Weights of a small transformer language model.
Size: 14 layers, width 384, 3 heads of 128, MLP 1024 SwiGLU, vocabulary 10239, 32.7M parameters.
MLP neurons of a small language model. Each row is named by its layer, matrix (down: output weights) and neuron, and shows model dimensions 16-111. Each number is 50 + 12 x the weight over its row's rms, rounded and kept within 0 to 99. A neuron's up and down rows have the sign that makes its largest values positive.
After each neuron's rows, "raises" lists the tokens whose logits its output raises most directly, leaving later layers aside.

L7.down953:32 48 47 50 40 40 44 44 54 68 53 45 42 35 42 45 51 70 42 32 43 91 47 33 58 38 61 58 51 39 51 44 40 70 39 33 49 47 51 36 52 65 71 49 26 49 44 50 59 54 48 51 47 76 74 63 71 69 68 55 18 40 45 50 56 74 50 49 38 42 52 34 69 62 58 45 54 46 41 62 56 44 53 24 55 49 48 57 57 60 46 57 63 50 48 71
raises: "ep", "imate", "anding", "adi", "hold"

L2.down342:37 52 67 60 48 42 77 49 54 52 30 41 43 31 67 47 58 42 53 66 51 46 45 62 51 46 34 36 50 43 41 69 66 45 63 48 50 59 57 53 42 42 63 33 37 70 34 53 10 78 95 80 63 43 58 67 55 69 67 38 73 35 49 57 42 52 47 34 55 65 48 55 48 43 44 42 45 48 37 42 49 19 47 59 74 49 32 42 43 34 66 34 43 37 71 20
raises: "ust", "ots", "ins", "ot", "otic"

L5.down306:47 32 72 54 46 45 56 41 40 42 59 46 56 30 36 57 63 47 66 48 44 46 57 57 41 51 52 34 47 50 44 61 32 43 62 60 37 51 57 51 54 40 64 48 47 48 65 58 46 51 37 73 46 57 56 49 48 34 62 35 52 55 71 22 51 38 39 62 43 39 54 35 58 65 42 32 41 46 40 44 37 54 53 55 36 46 31 53 83 45 48 25 25 54 53 52
raises: "ic", "ed", "nal", "le", "med"

L11.down796:46 22 54 64 60 57 52 50 62 62 26 48 47 40 52 57 41 37 15 60 40 65 36 47 57 47 49 43 39 46 63 49 44 50 66 66 32 64 55 60 50 66 61 42 59 54 64 59 53 67 35 57 42 52 56 45 49 69 53 58 48 66 78 59 50 39 61 21 37 33 70 52 56 63 59 41 49 52 21 40 43 44 53 64 49 46 70 63 65 56 56 59 65 73 48 63
raises: "ce", "board", "sc", "s", "ly"

L2.down585:35 43 42 70 60 23 55 50 67 50 53 31 61 69 69 47 31 59 38 55 54 49 53 36 41 66 57 65 55 46 40 51 64 37 37 46 28 76 28 61 58 63 57 52 78 49 37 38 66 53 56 51 51 47 40 29 40 57 44 55 49 75 45 36 42 44 46 45 35 42 52 46 41 53 29 46 49 62 68 79 80 45 44 55 60 57 74 76 61 31 63 67 54 58 57 60
raises: "med", "mad", "y", "ming", "n"

L7.down816:37 35 43 69 56 57 63 28 48 52 53 58 29 43 55 48 28 41 34 52 30 50 59 43 59 73 46 57 49 72 47 39 47 62 49 43 55 45 61 27 45 59 32 77 58 54 16 45 58 50 42 48 28 47 73 23 33 48 53 50 56 33 52 32 47 52 59 57 54 55 47 54 53 45 42 48 47 50 48 37 30 43 62 43 34 70 52 34 51 67 50 52 44 48 45 52
raises: "vent", "v", "p", "ject", "fer"

L5.down891:47 38 27 42 57 40 35 66 58 74 52 49 57 47 48 31 52 53 61 44 48 53 45 71 37 52 68 56 48 55 52 35 32 31 53 32 27 79 74 32 47 60 56 48 58 54 61 44 37 55 48 30 60 42 56 39 59 46 34 58 50 49 48 51 47 50 48 55 37 44 39 43 45 44 39 40 50 51 35 64 59 55 35 34 69 52 56 46 47 23 34 37 46 39 49 53
raises: "med", "mad", "rich", "oud", "rol"

L2.down360:43 67 49 45 62 56 43 29 41 81 30 24 40 70 50 64 30 24 48 32 30 70 57 62 61 68 65 54 52 31 60 47 36 71 61 48 53 65 53 53 48 61 24 39 41 56 39 88 41 43 71 54 45 50 77 35 56 54 44 52 57 43 64 47 58 36 39 69 54 49 50 58 42 39 45 36 54 51 35 60 42 45 44 67 68 70 34 50 32 45 37 57 31 48 63 53
raises: "ft", "ted", "side", "rick", "ting"

L9.down490:38 33 52 57 55 51 43 39 42 55 56 54 53 27 55 58 47 54 45 49 50 64 47 42 40 50 42 46 47 42 58 57 42 59 60 43 44 45 57 64 40 39 47 48 46 83 65 30 70 61 62 45 51 75 43 44 47 51 63 51 72 59 58 62 72 36 44 44 30 45 81 35 43 31 47 39 38 43 50 28 12 63 46 42 55 60 45 37 64 48 32 51 46 53 44 45
raises: "th", "ty", "te", "the", "r"

L2.down221:45 42 31 82 61 33 37 40 62 30 56 38 68 30 60 64 53 39 32 61 51 35 53 40 62 28 63 37 44 53 60 34 41 71 41 60 56 51 49 56 51 42 51 28 60 66 62 60 46 65 43 52 70 56 59 51 48 46 50 66 50 43 42 32 46 46 46 40 30 39 70 37 61 43 54 35 56 57 53 55 51 49 31 48 45 48 42 50 60 61 51 72 63 26 41 51
raises: "ol", "ols", "ar", "oul", "ald"

L11.down747:73 50 62 34 47 25 44 44 52 50 47 54 29 41 42 52 53 36 54 74 42 50 37 54 80 48 47 42 42 46 39 19 44 48 57 41 56 41 60 71 63 36 57 51 33 12 40 65 70 47 63 36 45 57 50 50 44 56 67 59 68 42 59 53 48 52 47 47 67 33 56 47 56 55 29 28 53 49 47 57 57 75 46 54 37 44 63 49 40 38 49 31 44 50 44 66
raises: "us", "is", "e", "id", "izes"

L11.down195:53 37 44 50 51 41 63 25 72 39 63 52 41 33 56 45 40 56 58 55 56 36 76 40 54 53 79 43 63 53 48 60 63 50 63 40 58 57 37 49 44 61 55 79 57 40 43 43 67 52 63 49 57 37 67 65 57 59 42 71 31 76 33 62 53 23 59 49 21 29 49 50 40 51 42 37 31 48 46 57 52 53 53 37 44 59 51 66 45 35 32 43 44 40 41 67
raises: " Year", " America", " year", " Germany", " Great"

L6.down737:30 70 41 53 38 33 47 52 60 56 33 71 62 44 60 37 50 56 44 29 49 47 48 43 67 53 42 45 64 67 46 71 59 44 44 54 42 80 56 67 24 56 46 65 24 57 71 48 62 60 53 61 49 27 45 52 25 50 56 54 44 47 54 68 33 38 61 59 67 46 40 53 64 54 38 36 40 50 57 40 67 50 46 48 55 48 70 71 36 50 35 48 39 56 48 67
raises: "hip", "hips", "ki", "dam", " involved"

L5.down841:41 58 30 58 57 36 62 77 39 44 55 65 47 48 37 43 29 53 57 49 54 50 41 35 66 42 44 20 40 70 49 72 57 35 30 57 66 54 65 77 33 68 58 55 37 58 58 62 48 59 44 46 65 58 65 25 61 45 85 32 50 59 47 34 54 56 47 57 66 38 47 66 41 33 42 60 40 64 47 33 47 73 29 34 53 60 40 45 59 50 50 51 51 55 58 58
raises: "hip", "man", "mon", "hips", "men"

L2.down377:50 61 39 38 31 28 60 59 39 59 45 49 37 74 46 62 70 49 48 47 70 44 27 46 58 47 67 59 39 56 51 69 56 51 66 41 60 53 65 65 58 70 70 49 43 61 52 34 46 45 51 61 39 50 71 62 54 67 33 32 46 69 29 70 55 52 45 36 43 32 50 71 58 48 55 52 47 52 37 58 33 37 52 54 52 53 51 32 63 52 44 55 49 32 32 57
raises: "day", "ada", "asion", "lon", "ca"

L4.down439:49 61 52 33 50 46 68 38 49 52 54 54 45 29 60 50 42 36 25 45 49 33 62 83 62 37 40 40 44 54 55 53 40 54 49 53 57 54 61 72 54 47 46 48 39 47 43 58 38 54 60 59 58 58 67 50 40 56 53 52 68 56 54 49 52 68 63 55 55 49 63 79 41 47 52 46 56 53 62 49 33 48 72 45 59 44 44 39 66 63 39 53 37 34 68 41
raises: "ases", "its", "ct", "it", "urb"

L2.down19:59 44 37 60 46 49 73 53 45 52 51 35 56 61 65 33 54 48 44 46 49 45 64 41 59 46 48 43 45 58 54 39 49 56 75 72 40 41 47 53 55 61 48 52 52 28 32 50 45 48 58 55 69 68 60 40 37 26 41 39 64 60 55 57 43 47 48 62 69 35 54 74 44 56 19 38 43 42 42 58 51 68 30 46 71 51 38 47 62 51 50 26 52 25 44 59
raises: "ered", "ering", "itted", "ers", "enn"

L4.down825:51 67 41 68 88 40 40 38 35 75 34 52 53 49 52 64 51 43 58 49 24 38 50 62 41 60 46 47 62 53 65 55 50 34 47 53 52 76 36 61 48 52 35 39 53 36 46 58 45 72 60 54 40 57 70 37 41 61 53 50 62 25 63 38 56 55 40 49 19 55 50 45 50 55 40 51 42 55 32 41 57 57 37 43 32 80 53 69 53 39 47 55 53 79 66 27
raises: "ith", "ust", "s", "ens", "en"

L4.down347:74 35 54 43 46 66 37 31 32 33 29 59 54 60 60 40 42 59 34 49 53 40 58 42 44 51 47 56 63 30 45 58 37 64 54 67 50 50 45 46 57 62 46 64 42 53 59 22 59 66 72 26 59 42 58 42 30 38 49 44 65 63 60 55 41 56 63 42 37 41 56 54 49 56 46 55 35 59 55 44 69 60 44 43 45 50 63 41 28 57 53 52 43 42 57 32
raises: "face", "ic", "ising", "izing", "ized"

L4.down698:20 42 50 52 60 64 24 49 49 41 58 43 62 42 63 52 24 38 49 68 64 37 43 52 44 37 29 42 38 36 33 58 52 54 44 55 53 55 41 54 58 68 57 28 51 37 65 66 40 47 42 44 35 51 45 43 63 61 34 46 33 60 59 50 47 41 50 64 58 50 64 50 60 48 82 40 51 48 46 70 56 72 60 58 36 58 45 56 52 47 48 46 41 68 47 34
raises: "ers", "ership", "iness", "uous", "ings"

L9.down509:58 54 60 52 57 36 58 29 49 42 42 65 53 36 60 47 42 40 52 62 40 55 34 71 53 39 50 39 56 25 60 33 62 48 53 50 55 38 47 52 30 48 39 44 49 55 47 36 72 66 63 50 41 87 42 36 48 77 58 58 59 49 18 58 46 51 77 26 30 49 39 56 54 40 45 60 62 50 51 39 22 52 41 56 70 63 77 39 41 38 60 51 50 47 48 38
raises: "us", "ness", "e", "ia", "ley"

L9.down766:64 23 45 42 36 64 17 45 48 72 67 68 54 55 49 39 60 51 54 61 48 58 71 48 38 53 25 41 27 47 64 52 50 40 33 54 78 62 59 31 49 73 54 60 58 56 44 48 44 76 67 71 59 37 33 34 36 60 65 61 72 65 49 49 59 52 53 37 65 48 41 53 59 39 62 76 65 62 58 49 33 47 47 34 63 54 58 49 68 62 44 51 22 35 75 39
raises: "th", "prise", " to", " campus", " location"

L5.down692:53 49 48 40 70 38 67 44 59 36 33 42 46 55 64 40 46 43 49 24 32 47 62 24 53 43 54 43 39 54 39 52 48 42 64 48 62 53 49 52 44 55 74 49 36 52 31 30 38 48 26 52 35 40 46 39 54 46 40 31 50 54 57 42 43 36 58 62 38 37 66 34 57 57 73 63 46 37 41 53 55 61 85 42 54 52 38 41 52 48 55 49 61 48 64 46
raises: "ti", "con", "het", "can", "ve"

L9.down670:40 35 47 61 71 81 39 45 26 50 39 14 50 29 50 47 61 52 62 47 49 58 32 49 41 42 39 36 42 38 43 58 54 50 57 51 28 62 57 67 46 44 52 50 38 53 41 25 18 61 74 37 54 48 59 33 34 57 55 63 44 59 60 42 43 53 55 56 52 42 58 31 56 78 28 32 75 45 48 54 54 46 39 45 43 65 48 65 43 55 50 37 53 44 39 45
raises: "ya", "oth", "ka", "bow", "e"

L5.down351:69 32 40 58 67 36 26 39 51 66 51 54 57 34 65 51 46 40 46 29 52 60 59 43 50 45 53 43 37 77 37 44 68 45 30 43 48 45 61 42 37 38 51 63 37 56 40 58 48 21 57 38 72 86 49 42 58 50 45 64 66 39 48 33 50 27 36 75 36 49 74 36 42 35 47 38 50 31 70 66 78 56 60 51 57 54 48 41 62 43 50 39 50 64 34 58
raises: "arter", "iles", "ilities", "raph", "å"

L9.down122:25 55 61 40 51 51 58 54 52 70 41 59 61 53 60 60 40 37 22 50 52 61 58 54 51 72 46 31 47 32 64 74 75 56 62 40 64 60 51 41 47 56 72 38 36 57 47 37 45 48 63 60 65 62 40 42 77 58 35 39 54 43 33 48 23 21 50 63 39 73 53 44 65 62 48 43 62 35 26 67 31 61 55 44 49 35 34 57 35 82 70 43 41 47 52 50
raises: "ops", "ons", "ode", "emb", "op"

L4.down1008:39 54 60 73 63 41 70 38 45 67 45 42 45 58 48 55 38 72 55 27 74 41 35 24 58 63 57 42 43 50 51 59 70 44 55 70 48 63 47 62 16 25 56 40 61 35 52 47 46 60 45 75 61 58 58 39 43 71 33 59 62 57 71 35 48 67 73 61 42 60 37 57 60 50 54 51 40 38 48 49 55 43 35 39 57 42 33 46 51 50 56 40 65 43 37 51
raises: "iz", "any", "ih", "oz", "oy"

L2.down169:44 49 55 62 56 66 46 79 45 45 45 48 58 27 53 77 38 60 65 64 56 25 47 50 41 43 52 54 41 46 48 58 48 22 64 65 54 60 51 43 20 58 49 42 37 66 62 46 46 58 70 38 57 66 66 38 51 60 41 66 41 44 50 47 50 55 71 35 28 47 71 41 38 48 61 74 62 41 61 52 58 48 54 47 43 39 38 38 43 71 44 67 56 59 49 58
raises: "u", "ok", "y", "ue", "ont"

L11.down791:61 56 57 69 55 66 46 59 46 53 55 31 59 40 61 16 58 51 47 55 48 43 56 46 49 43 60 62 29 53 48 56 40 58 52 51 55 43 39 69 36 51 99 48 45 51 41 45 28 35 54 41 56 42 52 48 43 56 71 59 64 45 28 55 35 42 35 44 49 30 56 64 52 50 63 27 65 32 46 68 65 56 36 52 64 60 52 48 51 60 51 26 56 61 70 83
raises: "ut", "utation", "enced", "ute", "uter"

L5.down527:45 33 60 45 64 51 52 41 58 72 47 44 67 52 38 63 61 50 62 80 47 52 58 72 66 61 45 48 51 58 42 46 39 56 49 39 53 75 66 66 41 66 75 50 60 30 61 48 55 65 69 28 32 43 57 42 55 32 28 59 68 51 39 72 46 36 30 47 36 51 69 32 60 37 33 38 52 38 36 46 86 44 38 67 53 64 67 62 43 53 62 52 57 48 66 64
raises: "onna", "ters", "overy", "urs", "overs"

L9.down459:53 26 61 50 57 51 47 45 61 44 54 36 55 66 44 68 64 50 60 46 68 62 61 68 44 31 36 29 47 49 68 53 46 55 47 40 52 74 33 50 46 79 56 47 47 40 39 43 45 51 55 59 41 67 46 54 57 69 46 66 71 43 58 42 41 37 75 48 65 53 69 44 53 40 46 52 65 72 59 53 41 67 59 44 65 64 28 59 42 52 51 42 41 41 46 19
raises: "ed", "es", "ing", "oke", "ery"

L2.down426:41 47 41 54 27 58 51 49 57 43 39 55 62 38 48 33 46 32 46 61 38 18 52 46 38 64 46 41 45 56 41 69 45 32 42 69 47 62 39 49 39 64 60 38 40 58 48 61 38 48 56 53 49 65 56 60 50 69 46 68 56 35 56 64 56 61 70 26 49 63 69 43 56 72 82 73 70 35 69 55 63 31 45 32 36 53 57 60 28 57 60 36 52 35 51 54
raises: "ings", "anks", "iers", "akes", "orship"

L7.down384:38 36 37 60 61 50 24 57 42 56 55 43 50 67 40 53 51 57 50 42 43 51 32 25 62 47 49 51 40 45 48 32 46 46 49 43 46 64 40 53 42 28 49 53 37 66 79 64 54 60 40 59 46 57 67 37 43 44 42 51 30 41 51 43 32 51 29 36 60 58 60 31 35 48 72 45 48 80 49 54 57 53 50 53 48 27 54 50 44 52 42 62 42 66 45 30
raises: " 9", " 31", " 1", " 19", " 6"

L2.down870:42 37 57 28 51 39 41 40 49 35 56 53 48 40 68 37 55 44 44 46 51 39 48 65 46 36 48 30 54 61 27 44 49 45 69 47 54 58 50 47 62 45 53 48 55 40 37 61 33 47 39 41 44 65 53 51 86 78 38 54 46 25 41 37 41 59 73 42 41 57 50 61 54 66 52 51 52 64 33 44 74 41 47 51 30 54 63 39 32 56 64 36 45 64 49 37
raises: "ists", "eries", "ery", "iff", "if"

L9.down772:34 51 54 59 50 50 48 66 37 45 63 46 48 56 43 49 66 62 52 42 48 52 41 43 39 35 31 46 36 45 47 48 72 51 62 54 66 34 60 67 35 66 61 35 47 55 37 37 54 47 57 53 50 53 55 51 34 52 30 54 57 59 68 45 37 63 31 22 57 26 67 55 58 67 62 46 52 39 61 56 30 46 48 48 73 51 51 52 53 45 46 39 44 37 57 20
raises: "ze", "z", "ke", "ac", "k"

L7.down845:32 49 62 60 43 18 56 47 40 66 40 33 65 67 45 54 56 56 58 44 60 49 55 53 65 61 68 40 56 55 47 33 42 60 39 14 66 61 51 51 51 22 45 37 46 49 48 74 33 41 54 57 59 47 28 59 64 64 46 68 61 71 40 48 49 48 64 34 38 42 36 49 47 42 70 61 34 35 49 66 62 38 39 27 33 60 46 53 58 41 60 45 37 41 55 32
raises: "96", "94", "92", "95", "97"

L11.down658:66 42 50 48 47 42 46 50 43 64 55 53 45 65 28 46 29 26 43 51 48 68 49 33 60 26 30 47 61 48 44 70 69 60 44 47 57 34 43 40 41 48 67 74 51 24 71 45 51 46 54 56 47 72 71 54 46 50 36 56 43 65 38 53 36 38 57 65 44 50 51 57 44 43 59 60 40 54 38 65 51 57 53 58 60 35 61 62 71 27 58 32 33 29 58 51
raises: " Year", " year", " month", " day", " November"

L9.down185:49 32 66 61 57 51 57 36 49 63 32 43 53 37 50 51 45 52 38 34 46 48 38 47 39 40 63 45 28 62 39 12 41 50 51 57 35 51 62 59 59 54 58 50 35 45 56 65 64 40 21 48 38 52 53 50 50 59 52 55 68 49 51 56 43 57 71 46 38 29 58 38 47 66 49 59 49 57 38 52 75 36 17 51 58 55 60 80 48 55 55 71 62 61 69 67
raises: "line", "sen", "s", "board", " display"

L11.down212:24 36 48 39 62 34 47 42 57 55 80 53 50 37 59 64 41 46 53 51 42 53 52 36 55 44 64 51 23 47 40 47 30 36 52 42 45 55 35 31 36 51 36 55 67 48 27 51 50 37 45 56 44 30 32 58 47 54 46 38 36 45 52 18 43 63 47 53 37 52 49 73 48 37 60 55 64 53 47 44 66 55 62 44 74 56 49 60 39 46 36 37 49 39 59 55
raises: "t", "ts", "ries", "ms", "pet"

L7.down229:46 44 53 39 57 43 38 71 43 52 28 38 61 38 59 32 54 62 57 61 44 65 45 49 64 40 60 45 51 45 46 75 62 50 59 50 56 45 75 45 47 50 39 62 29 72 49 49 65 36 60 52 61 43 53 56 69 66 41 41 58 54 51 55 75 47 49 45 32 62 69 51 72 74 61 44 32 53 54 38 46 18 35 44 55 31 54 50 54 33 61 44 56 60 40 52
raises: "tern", "ger", "ter", "tered", "ces"

L9.down310:67 39 49 62 51 21 41 35 62 43 26 71 50 44 33 41 59 52 41 45 65 29 44 65 65 66 28 44 58 48 55 48 56 56 59 58 44 66 50 63 47 32 58 45 49 34 62 49 29 67 51 36 56 70 36 45 51 48 29 44 53 56 38 38 62 62 41 52 58 46 36 57 53 65 45 37 52 29 50 58 48 40 68 58 70 71 44 55 35 63 38 48 47 63 50 75
raises: "ens", "ency", "ents", "ent", "ots"

L9.down851:27 63 47 67 52 60 50 61 34 46 11 27 37 34 33 53 32 50 51 37 26 47 39 61 45 75 46 58 58 68 45 59 61 57 52 54 46 50 25 47 51 52 37 57 52 46 37 27 41 57 72 43 60 58 54 34 65 50 49 43 63 59 64 59 54 53 54 49 54 76 48 55 35 51 29 52 50 43 40 50 59 67 57 42 49 49 38 40 38 65 42 42 37 56 69 45
raises: "in", "y", "on", "ow", "ons"

L5.down323:23 60 65 60 46 62 42 48 38 55 78 48 58 58 31 67 58 41 66 51 61 36 48 52 49 46 50 31 65 31 49 37 62 51 59 49 55 45 50 34 52 34 46 41 49 60 39 26 65 70 45 51 43 57 43 55 44 24 45 19 63 36 62 35 49 26 40 57 37 44 53 31 43 36 34 47 63 44 47 45 66 70 35 67 72 60 41 48 48 48 28 52 49 46 54 47
raises: "ina", "ip", "gan", "if", "ini"

L5.down328:36 44 47 55 54 51 58 69 57 68 67 58 68 33 56 55 55 42 49 43 49 46 32 61 54 52 78 49 48 61 69 49 45 50 46 27 68 42 61 39 69 61 49 39 41 55 58 61 56 53 60 54 40 28 45 48 30 54 76 49 27 67 39 39 52 40 27 84 55 44 58 54 55 34 66 27 56 50 42 65 30 60 48 39 54 53 33 49 57 48 27 31 62 32 51 43
raises: "ts", "t", "te", "ab", "ola"

L11.down228:49 49 77 65 49 40 59 41 47 49 47 16 46 51 37 72 50 34 54 39 35 62 62 41 70 52 73 47 43 38 37 70 58 80 55 44 14 77 36 56 67 40 48 48 42 55 54 40 31 57 66 42 46 47 43 46 74 54 49 55 54 41 58 72 54 40 63 53 59 56 64 40 40 60 27 53 36 38 65 55 73 60 57 36 56 44 50 27 56 47 52 59 32 51 49 52
raises: "ress", "ina", "yl", "ably", "alled"

L11.down291:51 48 52 74 58 41 65 24 36 63 49 56 55 24 39 48 53 50 67 65 57 38 49 34 58 37 48 39 64 52 42 48 53 36 76 39 59 55 54 54 64 56 49 54 61 35 55 47 35 37 46 52 56 67 62 36 62 58 35 47 43 39 60 74 37 45 63 50 35 47 74 50 61 36 40 51 50 62 51 31 61 34 66 62 46 75 51 49 50 43 28 38 61 51 47 78
raises: " Europe", " Canada", " Australia", " Asia", " North"

L5.down122:25 44 65 68 54 41 59 53 56 42 59 67 66 47 27 47 38 56 47 57 72 51 40 61 47 40 52 46 56 52 52 54 40 60 53 44 36 35 63 26 48 48 61 40 40 53 49 62 46 63 39 37 40 50 37 28 36 41 37 59 59 46 50 34 42 47 51 42 41 33 59 36 38 52 47 46 23 59 35 41 55 60 37 45 59 51 50 74 49 42 54 47 54 32 32 41
raises: "ar", "ry", "ay", "m", "ol"

L6.down892:45 55 36 29 53 71 40 68 38 60 28 26 51 37 38 44 38 54 37 46 60 58 46 34 43 62 65 50 65 48 41 50 33 35 53 43 54 54 58 48 40 66 43 51 46 35 57 71 71 51 51 51 34 57 61 65 54 50 36 44 47 38 57 62 55 47 43 48 71 45 71 61 70 35 53 47 56 61 66 37 59 38 68 58 49 66 54 43 54 61 57 24 45 75 40 24
raises: "ing", "ers", "mers", "ings", "ed"

L2.down814:61 37 49 61 51 28 51 69 47 62 50 34 68 53 63 46 56 32 51 66 68 33 68 43 44 50 54 47 44 60 47 59 43 26 54 50 58 69 57 48 49 41 37 50 40 48 73 59 45 62 59 64 57 56 46 45 40 50 60 24 59 60 49 36 58 34 44 49 58 47 58 43 45 33 56 32 28 45 42 48 44 46 61 41 69 43 36 38 45 77 66 46 49 59 68 46
raises: "ency", "encies", "enn", "nal", "encer"

L7.down887:41 37 48 68 49 38 36 53 48 50 49 43 38 60 61 47 67 36 59 46 58 50 50 50 76 57 63 57 52 56 54 63 46 67 49 87 48 52 54 55 52 60 57 35 62 60 61 72 44 60 46 58 66 37 48 36 31 74 60 58 49 56 41 49 63 55 68 63 56 65 46 72 41 40 76 50 59 56 46 62 62 35 65 58 43 38 24 46 48 39 45 46 32 50 47 33
raises: "II", "III", "ital", "ision", "ida"

L5.down824:40 36 65 48 49 55 38 46 49 54 43 56 69 80 73 41 48 33 62 54 54 75 31 82 41 65 40 73 36 44 67 61 28 53 47 47 46 55 37 61 32 61 57 48 48 49 63 50 52 34 61 47 92 78 49 44 62 45 47 50 75 62 69 59 21 57 54 52 49 71 44 71 58 64 41 56 51 50 38 54 39 39 61 36 37 49 46 64 34 53 74 46 47 52 45 62
raises: " by", " while", " after", " during", " with"

L9.down226:45 47 65 68 59 53 51 42 68 68 47 29 36 50 48 42 47 57 58 57 43 46 51 66 68 69 36 56 54 36 47 47 41 57 51 40 36 37 50 41 61 47 66 45 50 79 67 61 52 53 53 54 73 58 44 59 34 53 33 43 54 36 66 52 36 34 41 80 47 60 64 56 37 48 64 56 50 57 33 39 52 50 47 74 38 54 35 59 32 56 42 76 45 56 65 45
raises: "ground", "ne", "go", "to", "w"

L9.down505:60 55 42 56 46 53 54 43 62 55 55 52 61 62 49 53 63 57 39 49 47 40 42 59 69 48 57 42 49 55 49 45 43 47 65 51 56 49 34 58 50 46 56 50 53 50 52 54 39 45 53 45 25 43 50 33 50 46 60 50 48 35 63 43 46 49 47 44 55 40 46 46 42 49 50 51 46 37 38 63 58 50 49 54 59 45 51 46 53 53 52 53 55 56 49 36
raises: "),", ")", "/", ").", "):"

L9.down484:70 65 55 62 36 54 63 50 58 49 62 50 63 52 58 65 43 41 61 52 43 54 53 42 53 51 66 68 30 45 57 45 73 73 49 54 51 72 63 30 61 70 54 54 44 40 62 38 60 50 41 63 56 59 41 66 50 45 63 56 67 53 58 32 54 43 53 45 61 61 67 52 47 51 64 43 52 34 61 52 50 55 45 63 27 36 48 58 60 52 57 76 38 56 41 48
raises: "g", "us", "nic", "uses", "ices"

L2.down15:42 79 37 43 37 56 51 54 46 31 48 34 55 43 40 40 79 48 59 56 52 58 53 43 59 35 65 41 38 60 31 78 58 59 70 68 51 55 72 52 31 23 49 40 52 48 35 54 54 62 54 76 38 62 66 56 36 54 31 50 73 47 64 63 52 76 66 61 59 49 40 57 53 47 47 64 65 45 46 51 60 49 47 52 36 39 46 40 69 38 49 39 51 52 55 58
raises: "ce", "ces", "ices", "ids", "iding"

L7.down10:61 50 66 62 53 62 70 48 51 55 59 36 68 51 72 41 46 61 52 55 52 52 64 55 45 41 41 39 46 34 34 49 50 45 54 39 70 67 39 62 58 52 74 35 59 46 38 57 40 61 74 50 57 73 55 47 35 53 83 15 61 57 55 50 22 33 43 45 60 48 66 60 47 59 45 40 62 40 43 46 77 38 62 37 68 34 51 38 47 42 54 54 57 60 46 27
raises: "ency", "imal", "ister", "istry", "encies"

L6.down493:78 24 48 52 44 44 59 46 53 53 58 41 62 51 44 52 44 66 44 36 50 64 45 50 30 66 62 51 73 46 54 51 58 56 41 59 55 36 38 47 38 60 52 51 52 53 62 53 69 38 52 45 48 43 20 34 31 59 47 48 67 45 29 50 50 45 35 79 37 52 76 51 46 73 43 32 40 34 48 51 34 65 34 38 63 52 53 21 63 66 62 54 44 49 59 46
raises: "ons", "ult", "ills", "ona", "ón"

L11.down409:36 60 48 56 57 49 48 50 60 55 57 48 63 47 46 38 32 49 58 49 55 67 45 55 50 59 46 50 42 44 51 45 52 53 35 46 56 63 60 51 60 56 45 47 41 51 61 54 47 64 38 59 51 52 45 56 48 37 48 40 50 76 51 27 43 43 44 47 34 39 47 71 21 34 68 53 45 46 22 37 53 54 45 46 50 51 54 52 41 62 30 75 33 43 39 61
raises: " part", " well", "ide", " evidence", "par"

L5.down793:45 57 51 49 71 60 54 42 41 52 44 56 47 47 50 44 50 39 74 53 55 58 54 58 37 26 45 46 41 36 58 37 49 49 50 54 60 39 48 51 60 51 50 61 33 52 37 45 52 48 65 51 49 55 47 54 45 45 00 53 28 54 42 51 47 59 49 53 55 40 54 34 62 61 42 54 38 55 62 50 37 54 51 43 64 46 26 56 46 55 54 50 35 49 39 51
raises: "hes", "e", "es", "sen", "hed"